config.yaml
n_layer: 16
d_model: 384
n_head: 12
n_kv_head: 12
head_dim: 32
d_mlp: 1536
vocab_size: 13945
activation: "gelu"
norm: "layernorm"
norm_place: "pre"
norm_eps: 1e-06
positions: "rope"
rope_base: 10000.0
rope_fraction: 0.25
qk_norm: true
attn_scale: 0.177
bias: "all"
tie_embeddings: false
parallel_block: true
init: "uniform"
init_std_qkv: 0.0383
init_std_o: 0.0
init_std_up: 0.0383
init_std_down: 0.0
optimizer: "muon_variant"
lr: 0.0103
lr_mult_o: 2.0
lr_mult_up: 1.15
lr_mult_down: 2.0
beta1: 0.93
lr_head: 0.00613
grad_clip: 0.5
warmup_steps: 0
schedule: "wsd"
decay_fraction: 0.69
decay_shape: "linear"
final_lr_fraction: 0.1
batch_tokens: [32768, 65536, 98304]
seq_len: 1024
doc_mask: true
train_tokens: 269400000
steps: 4365
dataset: "wikipedia_en"
MLP neurons of a small language model. Each row is named by its layer, matrix (up: input weights; down: output weights) and neuron, and shows model dimensions 112-175. Each number is 128 + 24 x the weight over its row's rms, rounded and kept within 0 to 255.
Before each neuron's rows, "fires after" lists the tokens most often just before its 100 highest values on Wikipedia text that the model never trained on.

fires after: " in", " K", " is", "M", " a"
L5.up798 [159 149 132  87 129 113 110 172 120  98  89 133 110 120 151 113 130  92 113 131 134 133 163  87 142 167 136 109  78 121 117 126  72 103 121 129 128 128 124 117 133 156 136 146 162 145 118 169 124 113 142 115 123 140 128 124  53  93 143  93 131 106 136  95]
L5.down798 [185 108 163 146 162 137 118 153 142 113 156 124 156  58 133 116 211 111 129 147 141  98 140 138 161 166 132 102 102 124 125 140 111 139 108  92 158 109 112 151 144 150 146 136 130 129 127 103 149 145 111 136 173 168  81 103 176 157 152 103 139  98 101  95]

fires after: " M", " Ma", "M", " A", "A", "-A"
L5.up45 [108 111 116 124 125 121 132 125 133  78 143 143 116  96 118 119  82 107 111 133 112 124  39 149 162 130 127 127 144  96  77 149 127 121 133 119  96 111 155 118 122 153  94 149 112 128 114 125 135 136 113 157 155 187 123 130 111 142 116 109 172 112  85 124]
L5.down45 [115 140 108  81 176  66 126 150 106 115 105 133 133 171  83 150 125 105  98 152 116 138 119 116 114 131  99 196 151 113 113 147 144 129 104 137 122 108 122 143 127 114  93 110 157 148  77 125 121 121 140 138 131 150  63 137  79 127 100 152 177 129 158 140]

fires after: "S", "D", "O", "A", "-S"
L5.up1029 [170 116 153 155 156 169 136 143 126 126 133 158 110 111 110 122  97 103 163 140 146 171  89 170 142 159 152 112 134 140  86  90 140 171 148 162 142 130 126 136 143 117 147 124 121 114 166 126 154 102 145  69 106 116 154 209 119 102 141  91 139 141 163 129]
L5.down1029 [126 158 189 104 138  97 190 138 148 120 156 143 111 139 117 131 136  93 142 127  97  98 117 129  96 116 138 138 143 127 127 200 148 101 149 105  92 111 120 157 142 148 130  74 152 121 131  73 128  96 138 140 166 148 217 136 156 132 148 134 142 141 133 163]

fires after: " \"", " (", " '", "{"
L5.up1 [156 157 115 130 110 109 147 180 148 141 108  83 124 140 130 115 121 149 129 146 104 132 139 132 160 100  90 146 156 177 174 197  85 139 158 119 154 108 146 122 163 101 177 151 160 106 117 137 114 102 101 165 145  95  38 151 113 147 125 141 157  97 118 149]
L5.down1 [140 171 115 100 112 103 144 153 113 146 146 159  79 136 126 108 150 106 162 121 149  97  85 106 123 110 127  99 140 142 116 133 138 169 127 103  89 127 143 170 138  92 150  70 124 113  81 131 151 130 143 116 107 107 157 148 113 108 124 129 114 121 126 110]

fires after: " F", " f", "F", "f", " inf"
L5.up128 [ 87 129 132 108 114 128 152 124  96 130 110 101 104 139 140 126 165 168 141 133 116 179  95 145 155 113 119 148 142 121 124 127 148  93  63 166 148 119 108 129 171 144 161 107 151 126 134 134 150 113 128 156 121 127 169 133 111 134 118 119 150 156 125 153]
L5.down128 [118 159 134 150 157 123 154 116 147 110 130 146 132 144  98 138 141 109 143 147 138 117 127 109  79 131 137 144 105 155  63 148  73 141 115 136 174 169 107 101 124 124 117 124 127 134 156 136 137 144  98 105 148 113 134 104 159 141 141 123 154 111 141 152]

fires after: " ", "==", "===", "\n", "==\n"
L5.up1460 [117 131 135 142 142 122  64 180 146 107 151 122 123 151 125 157 102 112 104 138 134 138  77 175  97 117 134 116 110 104 139 107 114 170  93 103 166 114 185  83 141 146  89 137 100 141 114 127 134 146 134 115 158 131 107 143 130 137 119 111 143 175 106 126]
L5.down1460 [159 116 137 141 189 128 126 128 172 136 119 134 134 170 139 118 126 111 106 102 132 152 136 133  84 138 122 101 112 104 110 119 141 138 150  95 127 110 132 160  95 165 106 101  82 119 128 118 127 142 147 137 126 135 169 164 160 115 152 131  98 112 115 115]

fires after: " F", " A", " f", "F", " W"
L7.up807 [161 143 112  82  91 109 120 136 106 127 123 129  88 148 153 132 126 105 174 114 105 171 121 109  79 122 105  88 168 134 167 104 129 141 134 155 117 143 111 141 126 111 145  99 128 103 131 120 159 100 129 118  86 133 133 113 159 150 138 129 153 109 172 114]
L7.down807 [138 120 100 123 109 126  88 134  93 161 163 123 137 115 106 127 156  79 141 155 158 113 166 139 100 157 146  87 152 146 122  84 111 127 110 105 129 120 127 133 160  82 156 131 127 113 173 123 165 159 117 122 130 153 128 131 132 123 116 109 108 123 170 138]

fires after: " the", " that", " \"", " '", ","
L7.up1315 [141 104 130 132  85 114 126  89 154 125  97 104 115 162 128 103 152 128 164  88 130 109 152 132 124 169 161 114 147 116 119 157 155 120 125 110 115 121 112 170 152 144 146  76 145 148 158 129 144 133 174 150 151 109 152 173 129 127 109 163 138 123 111 126]
L7.down1315 [100 164 136 110 134 165 102 123 121 147 111 108 122 131 176 148 108 140 124 148 129 150 177 132  87 139  80 117 120 101 105 127 159 127 100 139 162 119 104 135 138  98 137 110 106 110  99  84 155 156 133 101 130 112 130 170 126 144 101 138 117 125 126 131]

fires after: " University", " K", " Ma", " m", "iz", " M"
L7.up1137 [169  99 134 168 158 113 167 158 100 121 120 116 126 153 149 131 155 182 149 123 156 131 150 133 140 149 158 123 141 112 109 106 122 135 140  98 141 129 119 138 121 169 126 104 153 142 119  99 139 119 121 121  98 128 107 141  98 109 159 142 153  93 144 104]
L7.down1137 [125 131  96 120 116 161 101 104 106 105 156 160 142 170 124 130 101 166 127 115 160 112 147 156 117 145 121 116  81 117 126 128  97 132 168 134 103 123 129 131 132 125 150 154 133 137 179 120 132 139 125 128  86 157 125 113 125 164 118  94 120 118  98 132]